From a checkpoint of a small transformer trained on Wikipedia: width 384, biases.
MLP neurons of a small language model. Each row is named by its layer, matrix (up: input weights) and neuron, and shows model dimensions 128-255. Each number is 500 + 50 x the weight over its row's rms, rounded and kept within 0 to 999. Numbers have three digits each.
A block is one neuron, or neurons of one layer that tend to fire together. Before each block is what it responds to, as a language model described it from the Wikipedia text at the highest values.

Responds to: Plural noun endings. Plural suffixes or plural nouns ending a noun phrase, often after quantifiers like other, many, two: scholar-s, script-ures, sons, people.
L7.up98:526484478430485352536456539483547486609517507475514406551480490472450511581519553518439523449415502465504513423500524603433495474462522536524447469468478371479524375568399540468479430466406506455511527496474483470527484399532611478528442515458545470458538468596490477646504549437511536528570489484568454555498438510469508584458497422541431467566428549500507534450605377507558495445517
L7.up733:487459507584576490451427564555536539531455578540513436533452528577504545559591461480425422443449487374497480497477508499508528596428549520495486499550482519530504399507467473453416506448469434518539497508543504485572512415394552441610523509508499479585437516422503437590516474541534540546446472586505520523482499505511568462484449547526543532462473539546421579576518544529584575517543
L7.up817:502538496507446443499472413506595498565509587567523375522424502449457489585492514506420454440452492450560412495584551533527543576514515554496516495525520472508535464508383464469493508475499577408492512470589437467444443573518493530606457456482518495576520498542486453604522542516521437532526447602613404562502447512462459523471471527480467545505478528409550499512548561520544436505487
L7.up914:429520549454472451490393514406475568508463478451563490455472465591537496489581544528544496559500455496528409512478512567455573562519488411456476490563501511512462445534425471444500499482451562418442556517560525444570532504577580470534497460461506485467531458472551427544384465466514464441484444537508466476495519518543509569490491534521465547486465566473464489492593504444483400534519
L7.up1040:543447570443489470444511380500529497514442555502547532455528475463522517583443477562492524438451476529519448480530525521503525519516516526450530561510544471523443518518426373494439555429525629406513559561518530451418472555412428616561463396514544502501533515591460444574538496485472505557514415567492511526493478491523530506447528539564434478595525471490537522553534460526425486431402
L7.up1204:530467475454502513470504444514522462469533520492546488477490538483444494566584460503448519460477399486426500506447590615472414545416503528660515485452526508576556416531450465454471485551521500471519490494506563480534495452484596443533462489581560481467501508511591453533543543451571501479466429452517464562490446531529566561526527493587402509516425533572559546487581472481576522397489
L7.up1310:505436514537500560493507450409615496494418561518539558490531506392504456538524537523391466452425528419526430422491565545564528582549534469538561530477441488414461472520463446467486555586494501527553477498562545559422554462440572548524439446527547497527468540614517513486508515479472438600559387466586475527472488516483448447515477580592473526426505451508574469487504568411511535426493
L7.up1344:487498556555523496519484548512547476458587513481595468566517533458491454526534561559471588475538503507492544484497515507479485464393548510496374511504441532485499451534507419443460510475482616459529544547510543394529543456513463529527553513398522544516411532542512474477497495420530481591448469541542394524485491437466539452436537464482476551589439516487512580520529464535588482473434

Responds to: Role and occupation nouns. Nouns naming a person's job or role in biographies, often split word-pieces, such as coach(ing), editor, referee, composer, archaeologist, professor.
L8.up692:460471518623521386498469436452485500572457526499613434464527548492417454504418451425513489475538471485529570443476503450487454569572552503550527469466485616467511525532616457460421436502499464503597518542412525498616539510510518463547513574526486603531518514553477461570527599473517503512515560448552482496476588521461616526537498504474434458552488507525493566472540524507440432496474

Responds to: Sentence-initial adverbial end. Last token of an opening adverbial phrase just before the main clause, such as years in "In 2018", "later", "season", or its comma.
L8.up787:536534548481511584566506499520480556562436515540538461565466577469467538460550574548451569464449446418568517488392529455509578529529479543461414421479573511372492530546498479466389485501480582557435514543475428558447491595518480586507531519477471454448501418475565470541533440481497490520555445509509538489461491531522511501557615450496554485572384509568424563527557555577558456475410

Responds to: Plural subject nouns. Plural noun endings (often "s") on nouns that head a subject or quantified group, such as farms, residents, temples, plus verbs and "to" after such subjects.
L8.up161:439521449521603401477501608498532550465488506476522362445482542477476496592594533518470557439490517526512540469471526456467548547452517511519458468505559390501461404545438480414469475469387602490507495547524499519493554442540475438527542514585575540506493566431493411582484620471546458577439468504481470523520399508493603581515505440570484461493456567453465613481476488507586432391558

Responds to: Clause-boundary comma before main clause. Commas closing a fronted subordinate clause or introductory phrase, right before the main clause starts, as in "If this were true," or "During World War I,"; rarely "that" after reporting verbs.
L7.up89:431544508426500550512471475501538481610416531548502485546530537368533617501557589570479604515479515466495532478498544497490574516449456496483479454546535494405542502486590475523442474529422529522559494463568507435463454549522526471538609547408529446418507525450566482521490449419470514559451384469499422515471497530476614449490547447522508465524441499557460602519476500575541432491321
L7.up192:464598456542460442455498471504494585521458540459511518518513551429498568545490514535569421408572484485554511545570460602575582550477530426574446408489541490493485561517480435496542473456455511449566530519422453569570624472453583576419468505535491479480489505469548461488502426475442456571543451417554553537491452528534501517581576468528548442558417464442537527562586512503501515502509
L7.up645:543543460476479526481417382485505525539439520510490499437541494448506559459519497509458449500524586537565540515426507494498536639489509492494543535548589477448513440503471473592393542450475576429501475511504498509476518556484513524524532507424561436499545573451508485601454542466463544466514483520567505568486444435508508552449533528473457472586512488457487549578569478577433427367609
L7.up653:466468501490526522548445409537491553496519467388487439449521579521439515589482524557578429486540515520558455491404463469477526526494542431539501576342508529463519529493459476429517495421450532436506460502511408559552494520490586568476491508536514574527544602586574447607485465534455504501508498439480544574471427529515505565549492502459583489520533485510421511505539519412478576406550
L7.up856:498496482498592540590425401540495558505436471474482483572537511461548471506533515564495511507505472481508570433426502515409470589477505465488495479529557423446555550559553531491491545534535524501536504561430385492430556543451597550520584468482526534481460512540516483584509564413533496466497508499592493543518497511593524491523551480459471429580427458538503511551557592472493536406510
L7.up892:444490437509542562591370431483572544521437542492475417469542561413481439553505470442468524541566573485503491519434531457565556499459449482492521491352462473475478491520489448510459401518476551512547542478515451551537619543476527458544481548470471477480546514546515462500482366365451427590464526519505466526479523508378539506492453471550550481466566461543453533469551464470459386465505
L7.up1028:473488554576560488503520487511566536570546530537487451459507575457519533571527523520471480463585580518463502458472433510491574463450594509585489509527573526519504570563480506516490466418514456559583593476553526535528563473570621428543506496468488458558549478535607443483467481518412477566615454441609429559525472549488546497469559495554554473582487544533521509518517501423488530443551
L7.up1207:564470563457532552545440469538449517635497472470550461521506468527524563570538556518550488471524508425443590412459520499421459509536491509496463393535550511434529501565568486485484490482546600544506595476505442448398525514557590519477504515420466521478488516578543490533523448502521483670546478446519513499502457425565549474503670458458546466482432533518490506454540530620554559475451

Responds to: Role-description onset. The opening token of a noun phrase naming someone's role or relation after was, as, or became, e.g. the (son of), a (member), former.
L7.up133:542495513597498401501529523411503466488522552489471521514503496451484457435485453471596480415562595557499534510524583462504480472602475461526353536578471631489511513541550557495536482507544531559504465516547509548584477444487500447466594507469464522462429578521573486428517548455517572460392461431519440499465455666463472595457502430509617449433487588487475535462489415496420566423560
L7.up323:518513497517529453556442531460468440551419454488428544514371589485514384502509461546515513394499503523649435512476550524556627479603430446519475524453510524518558484530445520393480472458464528575551536475556388389503487533399538523477514558471479504620542555530467417503563461541367487516512463584393533457485472624477511550492509538595491571444411496418509584532465540466538508490482
L7.up397:569601507554492476556492505464457510579454486502488551520411493487464465460532399441521479348488439495568476438523519440483445520496442431556456522500467452476484514523538548420471425399466636525567522483537543643520483406572468574470521471543520501506476544562487523457481496470507534515499489536542455527452472514510539524478556512590496436487462523568520547623539523515490521554452
L7.up648:470566505524528438541515483624503508594524483499535522534560516496544461478514500440510460429518479402507480453507567498472532579461445499555504447474510557436444531549549497517480577379554491530497510581509508496546445526558544443534573463463523432560467478450531523516544531581539557525503522458519446485485467480430459567452535585581438592490460513551564519587594483596565576466510
L7.up1103:497478462464525524475455405568509476540490421515530451458451573451418560480473471499525408555499531564569467482483516490594505488548563472544472467408521427561484480512454466562453399551580527459622548483435506512517584506540535440497534583414465428584550524484549459521565479489441495470526503534400490482468470515397462438358405543536622584563429512454463490557516521508526507442584
L7.up1158:533490502495489474573427470503502492564464426470571481493535485410514459489577453463503478445473421533481492470522539514502477547465518521528492587524503525581518488544477521428454432439484503407550502617535481555567540573470652510602506540502540457503450507570512455500423600517480531500383513447507537526483404549467529495566452503600518578469455517605539459546562390433523513419441
L7.up1301:403500462449508457527494504483485433568521426435520516546428489427499514499548530443495427381484463523456521413585524527527505517515552521573499490562440473506414570513475507452441439452390491439571517541511523561532492528492465413473542591437520486545474472467543484527496587510404565463532542513492400517420462602446564505487484513582567521462516618492397456546521486536536506486429
L7.up1347:494429463455499397552424526524469453530473385469529565480441471496523552450578536452567495366534446471484469451482565487457449473601533575509503426551453535593498506549513524530506456436468577504583476490447583493481583424521451459508588542516453529534518521499471491487563580481461553445472540516511523514464456469471567452494514473538496519509522502555574527561525460505523552472417

Responds to: Clock-time minutes and quantities. Minute digits after a colon in clock times (9:20 am, 7:52 AM), plus numbers inside quantity phrases like ten minutes, 6,000 m.
L7.up71:441492479486510501476456552352433443575508424455584450558539482405574432593491565483536534562495427545482506474472517574454587573486549432520474511436467548474540477514453503393500418484443513566520493558479477533513463535566550516433451494486446444565428563566489451552423536523424555475471419486495573534468469560482567502358542499496535471470552486392462542451489514574529524499540
L7.up109:449527418510535557492540502478523486524504447409577503596556541455493590476499542565483580533554504508474466601477548601506547548467438436576540513424595592463491496503492492436588426441533527481471517471578530459519539480494488531471520463479447487493494506601526468483460449545433517520486419475511503419437444446435523435530485518528517459527477510474575462483438448548499550498430
L7.up135:525494476530536518518465526492534504541511529507543482609550594517470494575483542526473511528499444444472503448439524631467488482466529545483538516397470527477431547507467541422537535450488421486562461519478473404541548428513575432578502595432496491489470542492487427544407409518466507506423414481453581447515468453443620474474553531421437458492410569558415497463516569564592573562593
L7.up165:550521507537623480450442416549598518520511442395475479591481598530469454536465510516529531529550478556505449488436499562530523481528569477532501612471506533523446582498442495531491461497542524420559516399392411497462597445468537584597475563419549437573467539476471490504459468518543461532531459476511529470473610480455563488463558598507465615574500491507467500449475485493494536490511
L7.up543:433484537567573478567475532412561483529457539518583491617553570500511549500539529566436547475459460526482457511453529558493562507419486439492498515565514491455529455588446535415526438532502493555431595531443511501532497457558548466543523487410583535513575450504516479451544422537610457434388404507533469488452507410466478558502547483484475431397545514498512456463455375458480580508474
L7.up582:452501451480545404534517573510414497426440549536551586514510411561470534520501501511503487554364444504514511470496520637555501505535419491529472521543504522520410530505529553588533565525515511550488535448480606554490578537483504468505585428530433476506498548610439419416513515505485539442521545581535408439482485490521497616351509513440518379508454505521462518427576473515505444541540
L7.up832:470414530529516445501472540470476490538501487507532432489514431546516463618472473521472474507486460489355539566442528550422515471436479471486498536534501596499487464546468553479545421486549523472444519563481550444534551529619612545538522501507507443507460487533500523496538482481480573510450560574525478480478454499517586570541521450542447495512432580496451464495565420522596556346608
L7.up1128:460496561495528419495462571524518402530447501466586486497532408437502565552531474532438568438436488534467489461370518581434498464514477477539431470490526526466511515542487505445566456459491503545439607574449524499501521502533538491546512589400516503515492508606449479575436542549471521455557495514552548472461481510473537586447582467426504513528456581400468547466545496558451482525463

Responds to: Mid-token in names and numbers. Later word-pieces inside factual numbers and proper names: years after "in" (15-40, 1956), ISBN digits, split surnames in tables (Se-well, McC-allum).
L8.up1244:566494531526506515496432457585496507506397477451483437563524577440495441510457467535499511483527553459398556506464518502471427559503486371471444528444581470454574449503527531518465502467469449471548586520546468607482508493498427479427475528469522437478534622511569488474442535389488493548547596504538513538488468454502457518538491494586477483470461559457395435523538476457520429508487

Responds to: Number and date completions. Final digit pieces that complete a year or number, as in 17'17', 180'9', 13'46', plus coordinate, ISBN and model-number endings, and occasionally a word's last piece.
L3.up26:582491509577462466511475448465454501507497599489565470424538518469541457370532563550378585470550524608546541473573536471481499501491485483551408452489530513459601521520525502430492538548436464495446457377396572552464568522548503516512553486471507562627489514568559484567484566459387445568536411517559516556481472461524483553495487491551541564546493584437456544492616543503499533578483
L3.up214:575479536517503492537459493488419453535477487510567512578510474523643450527524463528457553568513411458428536476465534490538484447481464404539508518400504443455517564544547450442562487523458468413557474439560489563558490463546511468527513491457473502605495477560575467525498506460526506504444451531529498556479499503525471594486459527472412412486533560423443477431482503497487536527420
L3.up409:523529470511456523554460506515454482559442601475535537422488492415573488561541464557516603448518436535404465477450558554458516514450496493490427465437489437437500503572506499505522566461556592528474553541512432624511474439624478491466476426497540536480508493597600502495526563455514460513610501479535461528406610433522490527477495459500519555471468554453523474480553501450529530416446
L3.up594:574497503526484524559466495509462545536520496513603474546508451483517452504501582533431522575497490528485525433460515458508437543506475464480508525482506460419450487533506469441454510529400444479492486555522501574586546488491509483453591559455534495580541449567512457495536557496479557511524521580569492494467556408510529614382511499477559483392503491438472432455544508595439524408465
L3.up642:473484516557443492524451558472446497543451424474578507484554532459493550395534434540457598500504529529442507412508600594561591491438390423511503483453518463507499515502507530484546486508524562535431572533415566511484595493609531428489509567583517498474515475518495521544540472518457446533558477419563423590453552533559553482465487463387422437495496486432420565471519399486582463499472
L3.up745:474424522531477543536490493432457451583400372451579571521495507444559506444528513513428607498435538598410572422533619506496461473555484516543452510533483455433563425533542475584573486512540462469499457572583537484481533529586432408406459411537499500461584495546449457532488575446511468458538559524603535528487484450493459544537432528490488462523564524462519435492449503461598489503350
L3.up1281:534496504560440502557471479449467461556453383497482592551562450435549505393527466430428619448532478501487537460500490591576535492526414479537494473489516469419483576505520505577446473496527507453534575518475527558448499513634433475511502562538593453458576490496519493527532444471379510444601536506623426537447596552380524475481460521470435462481465407478535497511449490458515603505472
L3.up1377:539512489475479521580443455495421513514527502435548567463525428445541516433542489487439609491496504556518534447488506580599472533504478467492515520387555448365461512516486503412464467537471474443515513495482517505502534557626487504484587572530517451597560493550584459478495553506488506516497568556644470538488534538498458620430475460475543502513450544534465453487617509516512470485548

Responds to: Head-noun ending after "the". The final token completing a noun phrase's head noun, often a plural suffix, as in journalists, family size, estates.
L3.up90:419566469582538481494466481534504504530521543490613463524560615538490478523549486503487569508406455429509478482608528468524536498464505514536478495540408551496507480523482509547511524476519506478528589620534501499564469480556610439466449495475424545494402508451624459481448535539448482508453468436497424468507423527448580545484511517457511543554487540543559592523574495475568457466423
L3.up693:468500466493537444512501503528462515500529462487516515508560420506479467459590384467480540490409440380419498422525481534464555499525537562533459457550514496501518528530503426531476484480472490519494533549578579476497502523543527484543481451440530507537397456455485431457529527422503497449539557677537509418511590472471477607417545517525472499440520598506552589540652503450519474501498
L3.up1119:450494470560642488506505487447470565513526561466440507420454480585509501493544487495443501507442496413499510402558541508537525471528423513531461492526476497506400428516423438526469536458479601506493497560474537436495515452581535433571502460410547459556428449408445490588484502497503504473468458667409369473490545512452537564510510567592519626611586464518578494559582534472462507526487
L3.up1154:451518468507582349500481553476470520540442530492509513511504505487518527571506408519437552480450495467504532494518547489490525507556427519532459545413463448508415455545553531497435545423486560474500539490513500467499489456522549371542484497470498508460521573444483422468541483442450519494523416499432401485491445393475445515491491536534497501563497543518468561506551506501558527455542
L3.up1171:441517515569589492507512555507485586495497542461591466483544552583482467576559402520379492452429468480517448481526507566499528538530457497506511477598488479459489395508433461561455502454446483535487515501624542554496507498448602460502443525505441487574413495460438474524473514511497476422481455472497424531498345472592540555514522553459532554440507480521552505485516551476528500476529
L3.up1237:536489499501538515497538544488493458483583527405449515443432487523464512547465435540448532348484411400518435587438487503493514499560367495542523502486491415568454457544517496488474443484506555513452447544512429512473470436398585499441526476382364484583496453479426491523480382496535541399434505520450520461468556453499459569469504494463519578453555508642553490499542487471447470530528
L3.up1418:509536458470529474512508546459456500530430397532437500543418510503523457551562461542521483413499498481582485482518552486429514449538467554572521452522495501527457534527481582472543533434442489592544478490593545454491514419411453491500491456482467465533504502498382458474474494509536533521469404603393451413484555455457507589479506528408518570446398438595478563565573527503552477445516
L3.up1455:556542447505542454499500486505470512461580575407429433413495574473444478501549455470469534399465460477481524578550493467480501513502471525505471533459476498481362442516416485510453460490548609566463537571561544519502422544529538470547517486451567458424438590403489455489495478537454526528568445568431426451468492382457528610493539493488492586524476554543526532527569428399534477441514

Responds to: Last token before closing bracket. The final token inside parentheses, brackets or braces just before it closes, such as years (2020), math subscripts O_{3}, acronyms (ESA), and tags [EP].
L8.up1027:524535505500598543472449540489465434450472530491529437478557472466605493505588492554515578441460461525447501477527549521481470553454464494526417510562399485532431494479574495478492446412522588493480397602491537617491474500545510396557522516521627405482494576463501498498509510524523523481502510640534407535469524504488646486458424480561534430584528564529440548561529530545475486440399

Responds to: Person role nouns. Nouns naming a person's role, job or kinship, often the final piece of a word, after "is a" in biographies: footballer, member, uncle.
L3.up306:572422508580539439513474509464464479533481396553622599479490408459385536474580446473442500485460440506491498446511546521507527540466498464567462498625431514550463411513585495346405531537414488454582526524488508456517473504469486465484483548534556507537435447456542439486537533429521473487439546469484459491455541563508448520423496426528553479426553518426472519549569502514506522439503
L3.up663:537454459536495339524450447496475499534470495468571487437536489421494454493524510527464503496448397557569537480466494445450430500507500472558385491594457422519514508503608544322374426565550462428642545525429485512459502416450486482492493578425592444653504511443518414450510495443511544471470503491477508507485546516519422551448456477575500470510506563457470566652612531504504527467488
L3.up794:525527476566450385488437468458437522551456572444558472544447512490501456544548435484525473556517482503445500419476523535533503471492578557528525478547465571514522462556546482526510485476474532462611533507429580483630497365483479507529503503516451409522420504428509470489434472461505560512460455471466464500474449482449470547524485492555567564495477591483588474505471462510483548439464
L3.up796:565521445551557375516470452487441482496469484477507447501564611519506490533519506460367506414432406509553491420525452493409610503399525520578519467534467575559540485544559455556490525482482526470502462475536515494612445483584565432510460541556505545524489592490591404461408544500519485543465511576506464460482412451418608578517504453515533590487446512569553632446532496486604543503496
L3.up912:520497522547546369536501500461530438506523483484615515515495502485432581466453591484598453525480423440492468434463525562578499503543527542516396508509453543516522528495534543528520496515480499472488587517503576576586497410537525427355459483505572473428432498489516494503453442552470557499472461446396445560486471547507495491527487451512567527560529480573523499491493479525466518518498
L3.up1029:515460468529569477476469474531534435533453447516544501469415578487435506519511482478490489418485459497513458440515534477545508532537531529550401522524421530522556509512535478543369395510496436579523498498442529553592447385512469523518439470558436396554489505446535456585470522531496558480480536500469436521470541491391513441456462455452471466603552515513456481504502485491494543514508
L3.up1102:523434482464520492473481582472505539477452432517570515560466449503431497478555540415503583490479485376445491439490486586452560512423455501503500540507459470519487487532494586495497464559464459512484418525525532545515527464515564398599446609548410537440492513509492481476563560515506611581445418464421447542449487507477501427504495508516519416420554423458435596541495482430600546432532
L3.up1488:491489454489545447534474493485444480526446499480584507454460651485523504568531476466547467529475441529575482461555541453477520482494481553566446528432447611521486540507536497508499505486463492498507497532470457488629489419498567416497443523531525502501450558481617483518463477457530502503464465407448447509456572532489503524495514432478545537522564596464463518482603411509519480438449

Responds to: Start of parenthetical content. First token inside an opening parenthesis or other bracket-like break, e.g. a quote mark, digit or word piece, as in ("Peggy"), (50 hp), (TPE).
L3.up39:424564510482559440504509494491512495523423499428536504596455507623530455492491572487493480537498527504487474580474502524478468539492499437530474522492532458463371520511558499476469502438560551494527520548504446453518470536468536453543572517507467484546511547485475492510420400490500533549450408448497548456477405587513529533435537499558369508442501532525464622580382545563586505516447
L3.up502:510537498556470455504501512480530491531368573450679439487457421506490426445463488457489516508557553580490500510493522469502441548478403437535513390506513487443565471488547475496464528417535573481644551561503538578526438483433513489500574506419524510482551553501525474517394537447538479525506340566539497535476477568553542566446523528513518450509455526468454506515511572510460504513461
L3.up855:454559485522640425517497517522584500482438440503607443567509476565395498495486496570509451571490545431505488518489474571432459511499460461531483480445558550460423547499468497389465496476520552478462542443419471440526508411447507459528573535453548544520537557555494487464432505514483522477453536616458556387474465546459546626447538593589535517522441555512605526456559596547514545547469
L3.up909:500465515495523400521464487466505431518524587460418524522516528531492443531504456530559489472548395508506427531393459510422511541503519523531470484473554498516441557514491485430458476507515474434511570534486555410488511426550551424574529456432563526527440527445547460547420461545478446414557476459610476633464458520569530514460496529508466374505449541504453500546519500490559562541428
L3.up1165:456502473510576490532500493458505527493416498462450473558462483490518462483522597499505486506532511496494509535517499620587525477593506413490489487461526517422487509528511460451392467451491522544497556466468504494504500481424551501547514578427475529579494470528505457502446416530458504516465433547455527434473470523503544542533531445509477444470487554463495559561549541536561551549519
L3.up1288:500477493460596425528537492482455535506567530473470440577554611550467479547458534514452536497509479507476462517473515580495448548495558480545510501370531506449507546528488478470446519439526492575489442497470408498493482497472530486520534534411468490631477544497452475523429387484471511551503458515507559482489490449472471521530531509534504480457514537496590467462479587554511519564502
L3.up1397:511553508497524373553446485505471502530443611495581513489533547537473523452494516507513541480541480543430539510472492453517464531409422484528430542499465530378472514534548499409535495487535656534488481572449429499531502457502551525516521431533535542515492573595560525491464601486493519538449479615512478582456485542491488548485498516469443481547554621411405559517518527515523551468439
L3.up1439:481458494416519319520515515458470517492456556482474469531465562456529451544465459463497544436550506564508523515433528431493455611417453456495514474479483545479525399526495471474545522449545571440437450549578473424496461504458591484551515444379477483630527540511508472563445486467515456540530443453554601490467429494498535539557543483538486428435502532480515460470582542597528513471479